config = dict(
    hidden_size=896,
    intermediate_size=2368,
    vocab_size=32000,
    norm='layernorm',
    rope_theta=10000.0,
    init='normal',
)
MLP neurons of a small language model. Each row is named by its layer, matrix (gate and up: input weights) and neuron, and shows model dimensions 544-671. Each number is 128 + 32 x the weight over its row's rms, rounded and kept within 0 to 255. Numbers have three digits each. A neuron's up and down rows have the sign that makes its largest values positive.
After each neuron's rows, "fires on" lists the tokens most often at its 100 highest values on Wikipedia text that the model never trained on.

L2.gate1306:111098135109095141133118146176149190157181130131132173135146101095170089143148149134075136170122100154141139186112108153164159114160171118083139137072158141157071090166080120160124110095038176131084149161137077104129146117141099149069086106171080165139093181165139129154109069115108117092192194140124127126193138111159170136117087161136122145088157127136089134129135102114125141100134
L2.up1306:080095104141151125197067126149183103127139139166105164094103101136178129125159118160132125147135138090072151150088168126135092136125097161139198160105135142176103109108142116169081124097123116088188090138122093129131118095145064146133124128121106114165110134165133142128115115133138140126117147131103111156163077121116199108133107077147083142115126147132094104069165142170062117145153
fires on: "A", "a", " to", " than"

L2.gate582:114156143119109166126043128138179125166120108117139086145143130158072057092166102112148104137112122104100193181102175221149149155102153157125125114090109158110114150039135061111158118142125149127132170089166090121147095161175108131111139145107137119072110118082177093133171113123126114132135135072123122125120053077149110089086146143192141149143162108189119140078122174155143143075158
L2.up582:108120130143146157112151144152163113067083156124107082146074099183144136108113117103196138133159119082140143103041136094057160162139141168148128107117114087110200137152145126117165106120196155119059137130178012101104139152152102077120132133138194151134096144140184132162091140134157143133163155134097189090130118128033167143152144109166149146154140139122111129121140154126103023077106
fires on: "e", "s", "'", "o", "he", "r"

L2.gate940:167156130069094160122112121093125181151131175140129088153155200185199167161099091138142125146104122078103155096108140150097096138098136110163140166118148126184203149089105090169108078087063108128112122109157093159162170078119116126159080100183119115182084160172063135117106129174116125119086148160135128096126135134116145064202154139099134101126080171114169155110075179180195161164135
L2.up940:165147142198114130126134163128141156150115139151113111099143064103103182061113138143094169135070127101076059108124170162188118133130148193132100107169135086180149169165172115124135112152080086112142097172126156160101185157097090104146110138207098116123126090167157164105087089123111148156153162123109074127105092130151132116155124100144124175119144118116108141064109159193090190144161
fires on: "F", "t", "st", "d", " dish"

L2.gate1819:150067133095147175077093142124174143084121141108150058117140106175079135160125130122174081110128168140079167125158188174116124122078128167144180123121170134170136132191082130140102097118201093130129179122129138123106091159149182174084155124154090101177117108072076173125168112164092080064083068127133083081134175094119119113083047163122069160134137175164151075100155143163100114144145
L2.up1819:119153106133206165109144142156171121115068143130091108164165120120113059117094128118079197171076122119074136179117130139096155110161193116110098139070112112142132125187185148134089120122085146124129141147111080118130128097093138161177086126117114089147075126138176124116105091181086157097187130122198127132126094160123117133138092144153115175185176094174156132104159071095146146138140
fires on: "s", "es", "ness", " processes"

L2.gate419:056129132088119123057172187158109109089147080074113132121117089141091130155096066141165124094058150093124108103156108093149097112085104131116087156108126149083154131140134147148171112104104092170156131162102170210126117109105122151146071147116147115191187154116137109156111177132119102170110158103152160103147097202095166101090110064115112165149114118110180090108166206147089165118115
L2.up419:080125103181147129131190123116103148152138191126093159047124142064145125187147116115070146121089057138093181101068160119130097136120159097096168132125115133161032084086176191109087118077141133171101124139138185142122105142101130169161160136128120159105123173138122170186080165156166166100079142144102152164112143113157149175181144151136081146106116164049099108130071110125086068140163
fires on: "er", "r", "or", "ive", "ers"

L2.gate610:091100121032123184090105156177099140142165117102074102105104168169143118219152114109147083132133132084137132198066153116086149147132145134085146242117147107179093137157095170115100136141163123158157200131144146077131029182139121127088143173102116134118173153106100110151144081142160098135091153137118135093087159112105124092126081116109159190126127147125117183233069113133125153117180
L2.up610:148067165124114110185193163097146095144120161141123141151167115137138152080160139097154121061147144103138105127141136140064100116155170165151166131144187154154171130117081144162120198082053118160163136087128089112156172087094136119135134173127092152176093072126132090103132141145095081137154104167110064112111089195077138118099069123188107101147136142156121136136141143063160130197163
fires on: "s", " main", "man", " Main", " in", "on"

L2.gate1965:125079108139066138131163166069141132114100084137118144101116077130118091154117085089112159063093100151176132145100153151124139195164095133126093170085113184151157103145115126142139044145156128105089149076194119112146144075106154119079104157137135133058168186160150178068148137093135147118189161081138199139182104150150113086169073146132129124123155116154111138133123135084119119071141
L2.up1965:134090131170154156113110105150136100135124134084142163085086152130101160078158126099102136104111142169047086189106152100072109131067117125134126144160144178110188119093141180106153163127122106132146103150164106117122137097172101141132141139083149122106088100122119108126178136129121131075136232152142150111157115151124126040118102120123122192140059066132101131110169154187121102113099
fires on: "th", "st", "rd", "nd", "fourth"

L2.gate1669:074124130088104101110086205108134101017141098072113137116120126073151134139100153143136099155095133109112137151102112187179162123200084145067116117111126073099081128169148141129115108151178108144080102119131153115083109135118128136146106110144112162096126139087144072126128124087160094118085122107117105134127126152127128085126082139123149167133153153110103160070093129081115117132149
L2.up1669:141155115134102133113189122177102106141123147112154157145109119151126142086107136156123125110106161110157170119147091128080118168110157126092129126100112106174116093116163135170119135123115116175125141150058102135118138134151156103137117062154158067170178129082130091094103129160103120141198086168174191087127168115157132178115118102156106138157128129148145112097175195130133141195100
fires on: "s", "ed", " sent"

L2.gate1324:104105142131122150115092096166162124204104143154164160150092118120151117122121135159136132093103092119151129127125136150102126119138058169162103092154176137178108172059144127114136099141126126134123087126109098135104132115080141197132128084084132123146081130100093102131166092098109128170209139125112123140157117182195167111140163151135159144133146096179087070151121121164145162108099
L2.up1324:171059081121114130133125137118143170131130179144157116154106134116104158087140125130163120143092154111105170120184110149112161126086086188110102125154078135134190084143120165154119141147102136122082093154072203118102135120147110164197135131149109157089057098130156108156146123098167189104168142093106182110124190122138142161075159161112125154120132130111118157170084187181127104121124
fires on: "'", " Che"

L2.gate799:133093091114145119159173161081163105088095061150149116167172174192080117143133027125156083120124156047152126205068175104124122078091127125117123086132170181098129124077066154164194105086144101061136112108152112102101089181175078177095148144116099132125080125093150095078163143124138092111121159078137111134122154112096106098093112125122111133126142098102140142097152137123139103129179
L2.up799:133122146101097171122146135122129075119149120115180099092122121117087144138127194115139096104083164136123148092155136084082132105137153127189164136094097143068073146136129130127144131102110147146126146145148092188153116152118150130073169124143167105138106102131158091118060132143104095149092164121086157175131119111074096108198121143112080086133127176102132124198151132129192136111099
fires on: "p", "a", "s", "he"

L2.gate168:121171122087089108183112163158117144128144179119121152166107134103149146121091111121117178052108125133077062116157135152125134051114147169167148122079126080189150144039084095113190122078055097110165142148044145071100129113122185152133095180072146115125164099129131112106147134132110155086144094130085142088133059135158129089066115112162134121170177141109156135098143140129150085086112
L2.up168:170152092112145158103100155147091132116145135140146093073159163115110140129098133101133129100135110060123148096114158123150131104144163097136114093094197185123103115148112162120123125172094067116106154193081104087102090147104135117130056160135087097141120102104106105137127188163161130096080120115151132211082097136188123137184126048113135131105141156124110134146122136158104148101133
fires on: "s", " list", " assists", " population", ":"

L2.gate647:085135087135168093192099113125101088128121068109148115077094155076119128098167131165131159075146112123123149076120056112086094156112129143124142158147136177160139133162124151139098115099088093132194119090185111128086106099085149120090100133163155162144200141166145130084159130128092160087170093207123175120147133132124111139130131077095090132095101089167146116136115149176151127168166
L2.up647:143085149118128153139088116078144157165112134089092104129103118124118147196117091110138094081124079142106063084121158168123158140115169116116138097149135080147089105156084126123089151089110147180143095144132132137130140166129125156092121124139171132112088151133120144078173073120076131087166084071141183086108138142122157140127115127112173132103164115136135135099143202135157184114219
fires on: "s", "-", "z", "ker", " in"

L2.gate1150:149172095067104110167114142138115179172172128146151124107110100161135166101055154182183165163148063087141118135173130154127160105123097106114121095059125137124105119106154107125168162164128139054112151092096175166096144133155095103136091125175120115059133134166157079154141131100184093130064145115118094139216079096140128161064098143112211061066107195140097119142071118136112110185110
L2.up1150:141170106117134164125154136134191090100180115101146120091125179137099175158146120138112106145145135074145141131201097165114102175124156143088089127059111119121053146136183119163158150095144139150196125125174120080142103112168154090095119106111181101105156122103183108147161144158129124109118131116107073115161133114165122099110131118160098129114094137084149074143059169121162146147159
fires on: "s", "ing", "ner", "land", "son", "in"

L2.gate1681:118158086119125138168155068117078125165179148122150168157128148121138140131188137150126134116138148092082122124113138123110108098087142092084132155097138163143085169132113124122161118159149067134082096102093048146098156133134164153106126161126130103079104177191181107196141174148133161075148104125119158159117152115184123094095213120143091161131094128192064149152140120122153096140138
L2.up1681:122145099101165140093135111152121155078124147140142095121145100144079121167116154172157143165107115133139133158182101163130133072184090149144173115161117111128221126217149176152119114094124146122179135148141122135113128103099142158170104132128118113106057089080156117142195085137152106050114122120126174162097172139072125227159127192118141149147147062112095099105168150176123182102185
fires on: "-", "B", " A", "s", "'", "A"

L2.gate1151:093150170134114137139151113131121123099125136104099136122121149162112091126081097124104196096081199110110112084130137168177103090144144117103126140120119173099145133067151104136116115150190181131091166108178161186126151147134127189143157116042106164144123109064123133112089189121145117096168123162135136158150128142104148125124137137137107120120135161163154125192133140116125152146146
L2.up1151:146081085119170091134139158042141118144122112115099176109110145143161192091117132069168125075108166140091112105151089129143111135065108162169097144158080183067171147168100141160081171113131136066146098098161133166127154138133149149113197116075088157159109139136093128158107188102108109156139155221129067145111145106130154161110168096134091099145138154127151173161128155152112128101161
fires on: "e", "'", "to", "ive", "y"

L2.gate664:085141138144102115195127120111141113101104118109056049111136135156129134183078186083138108138098168107175145131186170143126111098075135067116216110128152146141097160141158134162160108083113115111105122170155123151100121134151140140121103153086135173158096138087137138072131114054170077113140120099115127137142106130134127175092117090164164112161032139146166105158117112138120140172163
L2.up664:083103094097143129118158120136082080186119109133098133093142105095075127111081090186156103140134133216109136092192078155081154132189154148146102087134111145039183143144109141134163122121106125145125050122149192142166082116209203114156145118106100169125149135132111180182123124115112164147115143194118106151068137080107117125139131148113176120103136115101149149134077159128128189135101
fires on: "e", "'", "s", "the", "y", "ett"

L2.gate1177:107131124131085117164104112159178102121136117163150161156145130154096104112188081106124108123104126079150137113112137139157136081098136104128193100103136149114213137102075117103116133092199163087145157125136115087193116164170084148065095091159109117125092182129159122136120106114098113084131131124160142106103117123166143154116126136175136076192101155186075200138066177143088170197168
L2.up1177:111141122152101109139112168146111114136142149112099099119157115139093177149151121167079182111125108132155144107121148130112093136145158144096073070104132135090116120093096115146142113138166148121116128150114038181131117107160117144135114102142154138184146149102103115073105089104098100153100105152092106101131147097148147168097121138157153139151136165100102076089136140123120168103129
fires on: " of", "e", "i", "hra", "o"

L2.gate836:101077104103095186133158127110103146140163142142102118188128146151109153122170097079090126113124101134113080053118154119145079164098104167156110168154145107065158117110175147162128125141161162134066101117129148182089110133159128122104109133139135138153109162123092114132127119108078121120192162126166053144152140131167155115109151184114060148071152146131214179179083094144135107199179
L2.up836:121158154157148119166152072096136134081126134120141092066157076173121118173110150083203149106162029098096140122126139094156104096082152127156125098119079181139071178169131064117090124093134157155130166156124156122111166098133140087097108135161120127080134156083096089138152186147131077095135151174145103134112151152128165122112122132122088151134163059091070172148152151135055104169083
fires on: " of", "'", "d", "26", "od"

L2.gate66:136156182177183171112117152156129083077108077113093128107126153089128144102127081050169095118168171137139160093117063145115121112175192093099169161149097173172078150172055125111143131128126073079082196097147175112136097144145125147137077088175142129192102131113128154138070075118154090101139092129148087162168184156126100172181159111125163145134120210102202146137161176105181089138126
L2.up66:162119150110146143190120156127149152155070090209075111145109164122157196097138102114150152137114082180136147178108131166112078166134192160120144066116101115071137121124176151131151145145107156077135135131132096113210165117162172103124101181125083110136125168143165142123111098122140082060117125152081079105150115154127102151053104101144105138157068106130113149130107160137196124151139
fires on: "s", "es", "e", "n"

L2.gate1949:090236153132131140108158109105118057098135153089180134139117139058168109128132144139169144081121152126135054123184113101132157072095117048103093164126124128106138122125119110109154131169109131155176094099095091192095166156059132118152062166109146128095115142101176116115136122111135144161146140121164146177115124122143101108117129154055146135180184154135173169139030117124157161148108
L2.up1949:133096097130169156170141107178091120147110130171184111105149159159108161121093098084166091050082109146136141063135163141180149142152174115133178105164148184093073099081131172173141195115107157100161109124089131151113059116164122140108155158137108149154158164162179177138117101163104109047183103131145132137116115113133131153143142153133181038107090144114104115138145123100126174154085
fires on: " began", " took", " to", " has", " continued"

L2.gate2:156159114157101095132122135128129049111142146093132081121147056120137123144101081098111118140123112104100142070090177140078137128071086164132128137091157116155176135132130133140144089135163058110119089105176090160125143092151118119154057108119160126128062112147165093141141175146115151097149102113106121161098091134202170101099121167093106190091116185112163144137169136135146133144136
L2.up2:161113162152138052187097150128120159138141163136172143131119119164101074090102135089110157209146177142053109115136161084103164132049146108151142140161126115158114140134150135092177127097123119054161165114148107152060117169121117137173061048170069132121121118152066102161114106172119130096100185106168143141101110127157153108160110088147180115138102077140123134094135094161122176172123
fires on: "t", "th", "st", "b", "c"